config = dict(
    num_hidden_layers=21,
    hidden_size=256,
    num_attention_heads=4,
    num_key_value_heads=2,
    head_dim=64,
    intermediate_size=1024,
    vocab_size=2048,
    hidden_act='swiglu',
    norm='rmsnorm',
    norm_place='pre',
    norm_eps=1e-05,
    positions='rope',
    rope_theta=85600.0,
    rope_fraction=1.0,
    qk_norm=True,
    attn_scale=0.125,
    bias='none',
    tie_word_embeddings=False,
    parallel_block=False,
    init='uniform',
    init_std_qkv=0.0271,
    init_std_o=0.00418,
    init_std_up=0.0271,
    init_std_down=0.00209,
    init_mimetic=0.5,
    optimizer='laprop',
    learning_rate=0.00245,
    lr_mult_up=0.774,
    beta1=0.9,
    beta2=0.95,
    lr_head=0.00817,
    warmup_steps=219,
    schedule='wsd',
    decay_fraction=0.726,
    decay_shape='linear',
    final_lr_fraction=0.0,
    batch_tokens=262144,
    max_seq_len=128,
    doc_mask=True,
    train_tokens=901600000,
    max_steps=3440,
    dataset='wikipedia_en',
)
MLP neurons of a small language model. Each row is named by its layer, matrix (gate and up: input weights) and neuron, and shows model dimensions 144-239. Each number is 128 + 32 x the weight over its row's rms, rounded and kept within 0 to 255. Numbers have three digits each. A neuron's up and down rows have the sign that makes its largest values positive.
After each neuron's rows, "fires after" lists the tokens most often just before its 100 highest values on Wikipedia text that the model never trained on.

L10.gate983:101121132146119151098078148122151114142166073124158168087181113123157125143135066055073113135117101142111094151111102122137116152132064150114124153159143174115070089128153121068113180158081196149139125091038116160124134131135152123157045112164173187181113157156125067094141092149115140094
L10.up983:119127117174170079082127108140119139107080148099090084053176144129140090139093173118098109113102135146113120152143106113132121067160121088163072134100143087079167170136117168084096170137101155138120111129130119136111180155114085164147148155100103127120165161117130161107129142122132190108
fires after: "\n", "E", " B", " L"

L4.gate800:069173113164184117153069124126117154182161090103063151148086153114135138145129146115096142169155067061076131097109155124167101100134148172153106153105176139093092100073136177160139145142123121086082115103117142167114126077109088148192139108116109064140101143097124114132117157141064091151
L4.up800:119134107188112216127110088141136141139202111066130146087110129126170154176181127121122136177161115127112085083066113085129142114123142174145149106113176155170123077145143152177075140150158130119116138106132104149134168114161151122173162145128096135195143143129169114083133167139150135212
fires after: ".", " b", " qu", " B", " ("

L4.gate510:153092173166105143165183148123181111112142080172132136132115142135196095170171081047067111105190108143106132126145126188117143211095166096127149172120101117111098091209136155103129160118099086142103173121090157137069135139144181102075136095114146175157114126127119057145130109146140105099
L4.up510:117160155152093128151084081172102159129121109165118111116107138128127157163155079187138137153178161154111096101120179159137183163135078130200085175156138149117137124125166148144113087091065118135122121121110178169121161175144122141095069111125067142102149164128119088096117176130133130082
fires after: " (", " \"", " m", "S", "a", " s"

L10.gate968:146142162103158109166115146157149211114176104133124112196101153169124117139117133106073180170127152076103137061115180150212107163144094136127143170120169147108114098081143129191166134174072146091133103189128130194156105132126130166116154124103138084117080068127039151152134110057118114133
L10.up968:159111126137088075188158159131104138193151162078150128137078115087144152095155121145134200164111124178142121156075170145166095124124130111092215144093145131173129139096136137160129111132173097100146127189140106099082180107160149128215073178097102142107096163121119195139090159139179170123
fires after: " B", " b", "b", " t", "B", " R"

L5.gate314:049099180192137148134107139117147179117131132174060149183130044124120185157140189045157098095132202115160181170119140108177144145145117130171123151084168137101058134100168173145164158108122153082150084146122173136076137096099090162147077119163095095147105103123116165136094132158099136163
L5.up314:135092067134152106116166093162131075121136111086097147137124094146150135071079093116119149166168124131141106080124128068133121170131158130107112056122126109101143114120088111100132150186115089157128158118132142157133090102183141168157115169139142185078106117123136147092125107150105158136
fires after: "a", "o", "as", "ir", "ch"

L5.gate637:110131173142155143125104150091140151168165131143095131096102140095152154164168093067134126179147088137109112120098139092149104086102112133139111114129138135105122184136141141101209089154061118121160109090120175092081165140198171134157097157158125153153139155139081097123134132180109106137
L5.up637:168163061141181118140164154053163135078164115108123096088152075105090057167133135127157062145106216121113166113133110103122163192115126108143189130135160066104152087111117091139110151131121119102135133106081106111102130144151120118179143125136114134127166145094149156083149081109136062106
fires after: " S", " B", "S", " V", "B", "R"

L12.gate206:165107144136097135106165173062082107173179167106114096165146129131169109165106123147089114129122087138118159136144106097110121093124172187120203084093091092103192175149146130112111136154132146094175140126088158110061096083083142153045065137090150149098086180151099102143075136139112174158
L12.up206:149128173108110206143111106165100206112126131161133083109173140143135141162138146129141122152127098183146099121138108160136100075138121090147182104114146154167145157097067101131134235151151094129119105132110125116115127121115104110085126115140135105128171111107122184105163120104144187163
fires after: " D", " d", " S", "d"

L2.gate446:140107053095097100102205120121060156064177142101087170123107152148134169127134140176120119164166123094129104183106123138150162109139114146137109120151200111082132105103133099148074092111078177139129109145077162144098200120094106127145150084127077210156062146096158175120121129177063154153
L2.up446:056132116081091095144080116061128126170129064082107181101153164140179169102127115102122088103167142148151093078176144127121146155146103111148196117144169175058123133130142110122097118080175116113129165144096101188100102134105100097137102095138117166107133119087156099089141048165170130134
fires after: " (", "^{", "\n", " M", "+", " includ"

L2.gate738:144097086120086190107077153109084072172113078144110153122111110150138100155124107131149093166128148112143081145136097110136097199113122092183072093153076133125105191068188157155114091151097111143140087069084161174126108166099098116144106143071099117132102095128138121097139108129145099093
L2.up738:199095130130138145098141183135078122153132137099145090192109086154184090143055104119145148113187150159119147109150120222152139150126064153137089110105139165088110121103106154115185163152096138086100091104126155091132152155142207145181140122086119140119121123120139083163171060171179133108
fires after: ",", ".", " mov", " and"

L2.gate613:131078102174153091080159093150122120130109097082115172073128082110135091156117142076106160171152141161153100122085112100152060158097152138130138138132136097168164091109121072104124118121134188138158134146108108115147099088122124199156136117112123074140099159171064130099093131177163127142
L2.up613:132164175109067181082166099116093114073142157176070119113118179165139161113113132112121080125109125071089162127163130136064159135111105131177154111104080137046183072141102118119144126175149100141124135124135170119114136128133134171117177108068113170082136105125162120136164067101076133124
fires after: ".", "S", "9", "6"

L9.gate111:077150125109125140046131136156164148191128101114104141173167176099108105072173177140132152124142150155154124088140151110119095108061153138124180117163133144168069169150107141102145116137113153096118102154089166120151142109122085154062138162144149110071129142170148066163134115109105177144
L9.up111:058104111121128104127169150077147128099134185199012107120116088104165108072116098098143038085097144180129140127118165140138129099142153163092133151125116096136147093133152157137138192140142099115151188142081092123093135156151118132117150100123088199100115094115087113131139103119129053116
fires after: " S", " (", "ra", "f", " s", "r"

L2.gate883:097133188143109124108144090077200137122186105124099150112158141160125118159181122088201161146062093088099113145162105111134103114125098145170122137085141127142149156127137089127152162112140175133096151124110185174099130108112106149093110118117123125118063094152085083079173083121091174138
L2.up883:081128119068137136135096093100209106136173132163122180104150125107111097112202073134162095166064125100107109113170109146210167124130080130177178149083072161147133181088133138115083149095188124142138179128144111141168114124100112104105104138118134137088087047162146117062168050128127146116
fires after: "\n", " comp", "|"

L4.gate171:111162114126121179108097143160192129175130088148159097155120137118150136205087112110085119164197120158113142135144124143198147188129142139112117127142099118091149061155152148165104144132134164100119164103113151104134071165095110083140109125132111213097129171111128105126083074131159078136
L4.up171:141191152132086176131108163149132129147080098165116207115082100136137107194128160116080126122153077057044168041113087115155116155130100095149127123174104113092117117182106106191100098157118144143091138067096145153168106153112093081112049092124077152114107093123114056147177132170109133115
fires after: "-", " (", " \"", "/", "=="

L5.gate271:160077141148126093129090114058164073119092098125143103106081117167186146164142141093104074161118157083055090120116129130176134175135152128104139164159140114139113123169132118144118125088060148135099181134079143148054152136128125108112123086091060088174145142131124155085111131149131094157
L5.up271:085101086149168178110131146127122142052158193180106108151092156148093095173154074125120116143066182071105191096118127178185145112128101061127167137139115111105157139108092147108047097177103142092082114133078150133164091113120122164132122180136119139124157177098137117129153162102184134102
fires after: " (", "-", "S", "C", "G"

L5.gate764:148141162126172091166111142079121128160084136143118134090075145138127186088135128138151170123161107134164133148121130081195155152164117094154138141129146093132205139158129121164146092123083151121125133152053145183110148109136200103088030162130108143093102105088163152142150162131128112161
L5.up764:167126145177103121116134114158150151128122141079114149166143115083106166062083196098066138153100104136160141120137080096105112096142126201078177121071156156077114118132097113142131101104131138119129095137110101112054190145135148177142116130105176077070122089136139140178130171093087141095
fires after: " 1", " 0", " 2", " |", ";", " —"

L4.gate854:142141128143184137118166138081116112125102076143110094061111091204135139119117129114064189147077203144121093140142143062161099168138114124173144096118136120177087113097114107230169075152087148092143171134095139157089082151141145081170120129126111097109151154141091029160118131131108062156
L4.up854:142101136125145126132069174138118120091122122135155158154149127092173135156086147149108165130142170172102155071093223182141180127123131127163043131153117114099121117143127125117098188147118133104127103146153118127097094116110147089129085136135115179139142107106146171113138159145147153090
fires after: ",", " in", " until", " In", "born"

L11.gate476:069116111193153132099129131151068135170190147100087109155125119135082084098042156128139129128109152117081204064079156130166126125114145130112124129121110168139122185149133077160179065173153149098090087134061154137132165129080098123122153089089150108095146114143103099150138140145118170184
L11.up476:131148095141158110187139140114113081125161163169140055138141092078150061085135152085153132107142120161073111078121184139147137155126130088141186137114084141071166128140104152122157157137054112096175158076136103103097156098146063125155093099028117131119178146155109148163160104121084113140
fires after: " s", " S", " St", " de", " Sc"

L9.gate422:110157074107168110133096137164105113125182093117112078153162103085122120092177159111134157106114210083112155189073153185157131176132092174121160154104125126110136109109116142081129082148119116109112116085132156094124133085172167157088163070127082122163143124129113129130105084172097126085
L9.up422:184174090107093050158090115131172080102107077157130123126103175118145155154088152086129135155153165102084160154113139078168112083155143111168144155119114106050120117123151184151214141135092082091115094168129182145104084180135139147188086135155103073135136166130138118177166080070135125198
fires after: " N", " M", " g", " T", " m", " F"

L4.gate578:111134145139121177088091166033114105153084067154103071153151101134095104059115086087094140102133116139115132137104156173165148141137099148144151125088158114106069079103097087130143108152102098136157122152168155178140117175149139151094055125123125097130167186138122121138063108158172087146
L4.up578:149094160111151108117106087134042112125128161151114123101107116115143098074094146120069112038081068168132131120121154169117151179146130096134150087156107157112132106168111113106100073141126083172174107123185156144133073168105115169115124190088159235096115107101101086152024166166167104130
fires after: ",", " In", " bel"

L2.gate346:104129162153120157094144155122177151119081076161088111134098107189191184182119088080110111177109158140098105161212148119131112177171146156160117096094069174134151168116127145199117097160078121087086197102091150164120094162174100104090087110126076128080123156126031096081148128116171140137
L2.up346:126152098139100132093134149175110105085099080160130126072156141125142195135166044132091094177094137097128127165111135150185126111143100125136124145092066133163172183103132062120130042182139076112095175158134142154113106140133102103141071111137076151152124176096118144130206116147162146107
fires after: "\n", "-", "|", ","

L4.gate720:144103095136173112143159108090076173096151144124140111110114118131127114199108147084106132135128132128016149157112094135144114153141158163089165123096145101112118170191126154188146124092145174131066129154056195110118121148092128178082141115140139077095112153096100101109106107155113112141
L4.up720:160121116116139080182151071160138160129105086112148103110219105078140074198113152126066155170132159160102113145155092149103127165075192152107147119149172124140092158186083143229138147134155111162074151093109155158170125142082140097150124101124153162037164098112110093143112148160161110185
fires after: " d", " St", " T", " D", " s", " B"

L2.gate654:094135136136130069097153132146119147069182113068093098099128131076131186134136101100156107110143111147170146123139162140146088120172100117083190160121119119129146179104148090083090095200083118127119133131128167109104121135089143155207178143115157179107119084191096136132147015176083164149
L2.up654:068185151117136107163095118074166149075157113103114178187099195139156128148164147192131077095081137127089122113145162131108170116132135090116165125123121179146106119052148135117058092149107055145137224141143138183111141134113111096096124099196070166147138071113086131116150088141153124113
fires after: "\n", "|", " 198"

L2.gate186:154176136128097180084102157060161088135098144118097169135061129168140091228114121147170057100096168115110164079147134070153148152125146092117106118130109170057114104083170141159097123121128133164106171101086179111147143131105098111104103091071075169152083120103110059159144143113115092123
L2.up186:133146108137076130113127155150106140147111103130085072127084076130097101085115074094161162150118142111101171097113138084145122146136142154145095109130136164183125154109193066166147048126128179082130124143099145100141161126151085148140110128105157072126115094162077114158091215174160126134
fires after: ")", ";", ".", ");", " ch"

L5.gate788:096091196173086148055167097164117195103190169103069163162144135174162138147134146072108101089157102156093140064092153139088109124052161115116124124088126106116145070139153093122130162208107155132136165120073161141124129094122149124122065099112123156174120128124112102119142112126098075150
L5.up788:148078138099088156104176101152078163101132167138102153116139135109155158129134119130115104117177108089133120047142168138068098105118116134114146151099094105161147141085101110105111132143138104121125158095051129147136144117144088111104090140104069186106129134131122147082131156116086026099
fires after: " ", " o", "e", "ut", " S", "r"

L5.gate667:125075163134096147076134063086130197147138115116147153131107118132103101085144079109207051156153126154087092114107107179112168132102132113072117149095086119129131099136129135140143137110090093130127134129113180089121208142091134113141097103113126151111130154132107106071120131163135109125
L5.up667:103079103145118170093134188115076092140160121140139081122105111124132091140125127134113079140089213080132156099115054123117137161145153124147197072100132105134092168142117137212135138156115137154176120150079156136125131087188116141141195109123125131106138153119132068118103108136166092156
fires after: " M", "S", " S", "M", " m", " s"

L4.gate645:117112134084137107120131118118173138082186120104129146057153144120149106175126133089135078085134118105080097173173144166151161181140095122181143164141142124137143157171143127100060072117066111101098164142101171140065169125114144123147134093154034226159151113176114164075157149221109111107
L4.up645:182206160167213137103068098106144118136061140119077131091130139076131066137114206145184125120129162136139128130103163113101090098087159070144063109154164092159160149093134103066126141129130106094138139119110085020114076150127129142118121147085102095152130127107145095133101144134124109147
fires after: " L", " M", " m", " (", "E", " "

L4.gate56:087132148143131139112116124145138081133108185149154052142165112148129126125142075098090128128089121138099162087110122068162201121091126109161152150119151121129116084128143157097131148125121072151118152111138150079089152104117146159121140137147091077104158125146159133099157138127154114116
L4.up56:153143154125079116067093173102167079153139095132171154219157163159151154076113105123103119073103076136200131188087169124137126159168117168070104138158110110107139139136174121128098128129100153129128159119153176112119143195147156143132148089100130166091129133118125171126138050151130096134
fires after: "im", "\"", "ist", " S", " eff", " em"

L4.gate975:129111111129082115151111134024201093073080102076089129122120152190096204190119087104122105181127189102084139158168161131136130200160095107148112106160111112114094177196129089111108128126070169106083160130091184121126113058091123113072101131117118112077162103068130149127114138145104154165
L4.up975:152135117079106143158129159056143080074084091099126114140100140156056181115128095161149115155138149121102086124169166121117162147131051130179157077184076154126104193147122085113116122137100113125140180123098142141121080097072117140140132107136118152060175112145160145159157135100140092160
fires after: "G", " G", " Gen", "A", " St", " F"

L12.gate631:144143143101126128114175169094129193137145167085076141141114160142111147109058123169134141091117155131103136152213156129070130124166120164112137152130111112125109111099167125184133151144084142134139106057091155153108116164109126151160097178060103072138199148156128118144119058154146088139
L12.up631:113095073103118093136149060091163173139089155139090132143136077171119138098122151133086154129130122178049189108108148170152128128125098107144111182108115139101195203101132108105096130148196130126134137142125140066105187099163177162162119124165150126114144168150106101154085133143092110102
fires after: " Sp", " sp", " p", "p", " pr", "l"

L4.gate663:114111173143117179084132083066219162139146085109078140105136166149071200180102132100154059181139153128111132134188116101131137091127130139118101132121107168104149142178121074149078158090047120136127128171118193201086140147146162138093082166108131153094127068089129117076103134155116118107
L4.up663:111174137076075186141089131153155178141131128108125091122109130111109179112103108129140104158129179128152085096178146110138211069113092121138107119166064130079128190098134136104141140116105130100170151139119117147145225089131141093114107137076134152079153135080125169150108112138124108120
fires after: "\n", " F", "ite"

L5.gate824:095093132137092158081105136131179091061160112104103139141105133135153132177213112094154072101177139119108143127077132170164142148142141129183089106125142207118086098193126205109148148113092134155162116097135151135122084121115092090124100116122097125128059148151181142110108106143148152103
L5.up824:132131099115127148137102118099199136142142111128133153092081174118053108129111085194118117096162151159117112090155135085159111131122148148143146134165136155147177160128137081134134105089130127163069165092187093130095143116159134079172120156110110161106114174156077173130114106163139188187
fires after: " (", "-", " \"", "–", "/", "."

L9.gate906:128176103202157084115125062118146065140097111103156117140133120158150113137092084151104137125125177148117137056110100127115105185071095167162175161137143155159076093187115165106125119086111148147126130178085157158129103124158147151123133139071144085146177072098118156094160102123156131125
L9.up906:095141133155155112129119130147095084138114176091120122112125080104100116095111104108125158148175084131094165090121156152125213085101160188095190144105097140117121088140142163072154150187159137094132128062095097117112161122115207128147166159120104098173143084077131140130046130209066107156
fires after: " comm", " ", " C", " n", "C"

L2.gate415:103148046127146064121061081115135120112202134140162159080191113148125105146113136082143167117189074112111178111114123118111099129088158114136117132131126148144135090146132127144155146076143075132106157089091094113123056088067127138135131113058179111142143124116121109083098167128153096171
L2.up415:127143109168105154129046138129159080136106102175116088105186092104166079115086160147122132163161155136111160095129120057144150112155142121122115120095089093169101148131174110138192150165107120109116138130075101142131141140112156103119148113087104106106169109146149107141146111126144135158
fires after: " and", ".", " but"

L5.gate772:150091123148114113102142168128107151196162115169168118132093060086146098147123125082153120154099177137140180167077184145163122120152122174123127152110122085093104142132137131106132087146114135114106127115180163056064161083110085122171113122085088156108137145120094142173099142207156149177
L5.up772:140103139143133114127141162060099113142150164162134093124093117122132105164110140130117116115090143112157195152122085101137126156131060124153088141104157097081175073084065110093126152138144076120122199092123184149117115091104155112125113156131175136160109042132140135119113112136244110106
fires after: "a", " f", "ir", " O", "j"

L2.gate946:110148163152118103154128130132170180078087093056118104125083131118147123129141099120110151164120105106170092142142131104114147151169123170128148117137147107183167169100114150104073109207160134123123108087168170146115188116131137131175144156170118134104113159140097167090173108138102149171
L2.up946:116118138100158134168093124111136162124135086102109139128105186149114122117171170203095128160114134091133071119138193164147153118122156146125195086141059128135111129116184147156144153134068069153199133131138147130130107140094147145082102123155122183148136139159039100098128115123119149128
fires after: "\n", "==="

L5.gate147:160089077172142190075138152133111112157151135169147112142144135152111044170113113114106133092117116091085138144112222158150146140130163082156166094128139109110102101147152119120140149128105155137155127113045134135116089142131126191125122142107059103162107157084151119154144127129104132143
L5.up147:129085105159172060085173145130105130134160174134115067138185119126191110124100076143141124093069162180156123149128141149132110114188141091130101178144142114138148116104134138108077188166116176161154134133061116091116151111154094129150134137131148195101136163081118074154154107084112110126
fires after: " S", " N", " H", "S", " s"

L2.gate815:107136181140078147164103156098175095093123094107064177130122166152173169145162130107135086139087151111102111155167104048129157090165170135175131136183149170139151153150129081157138080161081090149157168116113153141118091150160110131124042125147105138161143119103120121057142119132121103143
L2.up815:092114147143092130204139144083194137075116136145103148137172140095150130175152132132127080091125101119133102111168131152129164052138199158137193156146141083123140116123101124139113132125105099133143123147111096131160058147153093132126136116147150163181198142077146141085091120105121079120
fires after: "\n", " (", " \"", "==="

L2.gate902:146110151112106090134132105127126157092120117091096103092122162121135144187156064148130092160121164095137052084140158104192145138127105122145185118138116133111174145120120107118066089181057114091175154176163143125079147151141159171123162120193094155129167128153145153111161118135103155117
L2.up902:135098103128119146166156127128155203088117100081088068148125117179137120187130089117144133119163182128064086117065152131158127141083115148135167113139120101220172085110080147133098100145098133152165202129185173185103134164109116132175130156097104127156108163130132159101127103186142143177
fires after: "\n", "==", " (", "===", " |", "A"

L4.gate778:114119066193179167127134107131213163174101084122145138084124079131150081148142062090177130117104121093117105079180167123126089202102153139148175099122120172144086128168147164160134142133061103161165135125119179124092074129118141072151157080139041118189131147109102113080113074134180124181
L4.up778:121149130111137148105157133080149127149157134161131091152131063125083132107072104131134095151063120105172137123143091103157135138072104135143159057085121128131135130126094118134156096146120135160192100125143146146131143128088183177178161145104138112101109123166114088124050081181165131187
fires after: " F", ".", " M", " D", " C", " Col"

L5.gate871:131144144185145067131095060111090127146131139088096127123103128147146128127181175123119166128105082087070099094155152103152102148121081172093144156111153103163128099123135112132098140133067174131122144106058190111072122102131160144152178110121058123166108192104103157152123110073094122103
L5.up871:090107150085091132104102120114139137093161142098099170134167133153102165137109133145099130141140117081123097181123100146087106071161101122129151103107157097143215122118097127131128139072095162128133128122093108112126154159107131141087117101127112161168153119047150163104059079165114099131
fires after: " D", " m", " b", " d", " F"

L12.gate641:096086118112133170107111118137099110147137141128090071197146036119182108171127141137168151148128169089106123125095131179136101126087095128119175129119127121089098134151148078078116156101157155149092099117154130075012151082111144098126124118158100088175158205102097099165106130147149120143
L12.up641:136130092078117147153072144131162112098107165132089125091173099120092156176151108105147133146144184114152127132149128151129076143114134120033089152174110096134138157125108096109178060097126119113099133134115121086090070175114124134149107089174141119110130178073119148137094096089115134128
fires after: " m", " D", " d", " M", " "

L5.gate104:071151135136152166106114168106145156150180120174084107101139146131086083124143173144098141103056122106116069155069117132072167135080118169109122124129158026123132125164107163123131097187166166131096076086112150114110083074103080118115099123130163104069138108065112118125143127065120141140
L5.up104:086183127117155106115098240090122116108161149153103099144115158093076100138143158138153095119018162050109158097158117156064132079135089191103175122129149164101169153160131134123121137208133091127170159107118133060059156108176123098150140120110152065097138152138142132108193102144086185132
fires after: " F", " Gr", " s", " O", " S", " G"

L5.gate110:152073155112095121137151150092157134175092097162157165097139106126170089105116095095155120104137161101132071110121149117118126122138134146069172151148049142113113107121081155133098171174148155116130150143119238153137144076116129161094084142162160099113057111127097219140126142130154126119
L5.up110:153167119134082142102193182130113090087133162139137059122140141165150104130079105144152080143154142169196135165092108161162162192097142145166156107139100128103106094134080126187118099157100137086178145073093189141153132199165140137076105109084138154082098131112086129146153134130128095114
fires after: "S", "s", ",", " S", " s", "es"

L11.gate302:124128153137168097068128141125100085093110124120106127116080127150108071194121102146144128140125125098079158089096166125148093164129081190168121138152115127135175149161187123151127141175122156094157111097077158146139103123134173105116136124065087117140124145131106111159189152206114146117
L11.up302:145135129106156134097122120143158117170173162122155092209163116135060076133125150107175135128109143119104136121101101122154140142143119098119141088092124134083037149078107068135151145194125160157146091060164163071151111149127090198139120136092120105133117138115066074117099147169141067128
fires after: "."

L10.gate678:137165158100164102078089124135099168140127142109103106145116139150124118107169160108151066127093179110170133081140133161119102173090095161067165106089117145144102125123162148106123146084050169171163139169105167169069103104106142141118131115191161087150129095114126129088125071195125073104
L10.up678:191186172128146159087120109083160041122095149144149139094122112071116155100162136163173187122119157153180085130109161118121145114120115167166093106139081102195168153112100147095178154144172150160099111146095082131117110106102162143115137138208110118167171097077122093133122146120152144191
fires after: " V", " ", " /", " M", "C"

L4.gate783:102117168164139122147129161165121106198121123134164100124159129170087110091086151133078124113154056106049144073101119167143117113121122081137137114092149153156114158135152161145171130124097135152111142095106113149153089083084067145135126082155171112145074145116083104089114123102115142136
L4.up783:151123113127121133140132188099130091122146168120121117083078145100112107157115113160079051200145115136117122140151158102144128143169153111131178147085106126123154095110106077144190101091144076118148160115076134123137161122119159117110132084152072103135085169145157169125140151147107122097
fires after: " t", " T", " \"", " h", " (", " appear"

L2.gate558:131075118170153161111113159134146063148134064106122159160167129150134088149145130136154129120179161135096163067099107154146114142138131151092101072110135144117159086120133075155139132120186166070075105125109159154124132108121132128134101148067107088119058134087096124132103114139143129149
L2.up558:094137116176133123150112060111082134124078079110109097107140000142084094092122126132169130112161083140133135092149127081137111085165089119138104108124104126131110126161210093137152085159118118103116184125074151115180096067099094198144144095126134076080148127160143124138152102134111190155
fires after: " and", ".", ").", "\".", "fer"

L4.gate726:112106134135114039104106160092146142163171057170103115149117144189217108170149099098096132120146128180092125132130157164095200191130140110151095127133129160077128097133156109163082172112111090121111142080091155122078161177154111107055125113155064106089122173133127071153143141122132126140
L4.up726:117047103135123135159215177096104143147141115149116128163143028088099137111100115105088116138099133099125147110064112182093202139083089212137159167095182121088148134126158111125109108085076136082076162145155106108142145119147125129171081137120112135156096128162118105129122119148189084142
fires after: " (", " S", "S", " \"", " s"

L2.gate389:113050079138156185141105170077126119093160080146125222129159151167170110154123120104108154139104089116078125109144108117134152161153099090143129193160157128133124093140116165184113142114088130137094082140129125123131151144162139131121092110123143150143084120164111121105154149115116113123
L2.up389:130181144090180126145139129101091101158079109167107112054113137110094107119150128076178125137085151133120124120147057125114126145134170139113128172128039116103141173191114105157136096128137107221147092127117098125163128188139086131114158123157135156106170117100103131155172140169135108090
fires after: " (", " 3", " 1", " 2"

L9.gate733:119171135132195147067122149131102097168108085116131160167138134170121089126080165116106057118107201161093141122178113078110122092121108138185182157107097167137131111120187133117255125121108138183128140086152184142081125110122164156122118079179163087125164136149111117105158022088110107094
L9.up733:106112090119150163097122158161105135131117118172160102107138098081169086100160131121159121141161126114079141105141170203105094127115121168108164147111123161159184106118083190121165108133113143108112149134074148105141157139163165125114091158112127134134124082169114062128143125149163119091
fires after: " H", " h", "C", "u", "g", " C"

L2.gate802:139089145173103103111086164161138106121103172101134130130154137132145095115106153086161138147142174126111127156114125118181073157101145168166157133118120069119158157160153114165145127167122142080127083163115101110149091144110146092091052135163143068107093145099144153189214141143199168128
L2.up802:086120089105080134102139183106143101176086137156158094174205138138122083144087195131095144118125089146113113096059162129072121129155137154148112127144118098118100122169092069132196166122159153125148187121114125187145134204133092087125108199153122131172114158127084132144125158155179131125
fires after: ".", " is"

L5.gate425:111171143175142118135071067103151136167206124128120157140079092137111106133128164122145153101109119090122103138113157134199083133117089150183120119080135126099145081165134116124170130159094191103170147119146137119077160088141217142165159118163118071144110136121095117165135117144091169075
L5.up425:099129118107086126189053053131128114161137097133124140089081064111125148094152129158095156113116142060124079124083183163203090148146072169192152140097103137156106130101119111181123095166118127116142163119129105126124153134164168098148153171165118093159114131126121119148134143133107087040
fires after: " C", " v", " K", " B", " T", "B"

L5.gate290:137176106132080102130166176086136192143072122084113126121137182184100192099112141121154165154160164150116146109096095168101152154135181103146156087089140166121104139142124151177150162147063133098047149074110142130135037147136124133200104078159217095129085151189143146096132076122167144130
L5.up290:131107121111093114114139134165148132105162141132159170146117104099057092121125199114125129138077073170137194110177103164110099093095130153134132241079158106128163114085102142163121146155178127178145048172161124084131147158073102171180124156128119142196139094110116096141060111163146188120
fires after: " h", " sp", "oc", "h", "l", "th"

L5.gate238:135127199153187122090059156105102104110086134111091106159097085167069153159155181154117117115103064153108162142114163124132200144124161132116142154119116124127123149139116130147157073105134084146152067142103159135111148115130148158186019145127174144104114044106138098176112116130173133162
L5.up238:164132150149086080094102197139103065117128122160140131180175113124184159089090221170110129123096116158180131137128125111086161124098163127134130151076132096119137103149096119137088160173142141119134100131182110075155082121145118180142095107178190140101099123105111124129120111105124127155
fires after: " |", "h", " 4", ";", " sc"

L5.gate470:056098157129100154144150066160126106115113139065099145087115149134097189184133103162126062090144091096100069147098144097093056078145114158121111113171137097153142114165189105127116074130034167128100151153120137089079106113130175168157084109158145106124106109161144163066057156208095089123
L5.up470:126140090157118085142140142204175189098111124105122065138085093103089116162153112080195082083177120123133118078119154164144135169090156094107168161134075123136202058165148114104156130092130085075081114100107071101087108166133169115175159126123126146148131102149187138155113119149141094151
fires after: " L", " Mon", " Con", " M", " E", "on"

L5.gate103:100119079165112171091133176100166150090196138099119111098151115182109097110168157116093117159155146168074172101136118171186091098116142088143132103083164142103090100126127123164163167131138173174141108124087152164079083055122104128094119161082157123167111200131129134104112088103134148234
L5.up103:110149073153108158160131143088115179106150136138130092101092125190102123094115133132136086173079196162050186085149070109171091138144101113140123093075153166116094106137116111158101153085130141184166164105074120144097147112160053109130141240095082114095118190145154121094172110065133139160
fires after: "-", " (", " \"", " B"

L11.gate117:180118108113163191103060110148123168101156164117119077191193138113145127100111079141110110147161160154176145070135159123142102110102111106138153151129120107107149137145148156109126109141111137118099153151136095141132089094087093102168091198131176094128166153146053134149088149141170137128
L11.up117:126153109137139125170142173155135163120117179132152159146131127158111117165154104135176179097125119142100101170126169133116154145167093116098137108189123152118151077124171126123147101133160120066147136140173131122093107058113117163156115131148104083102071087164103085112125138155153129039
fires after: " D", " Sc", " Cl", " Bro", " St"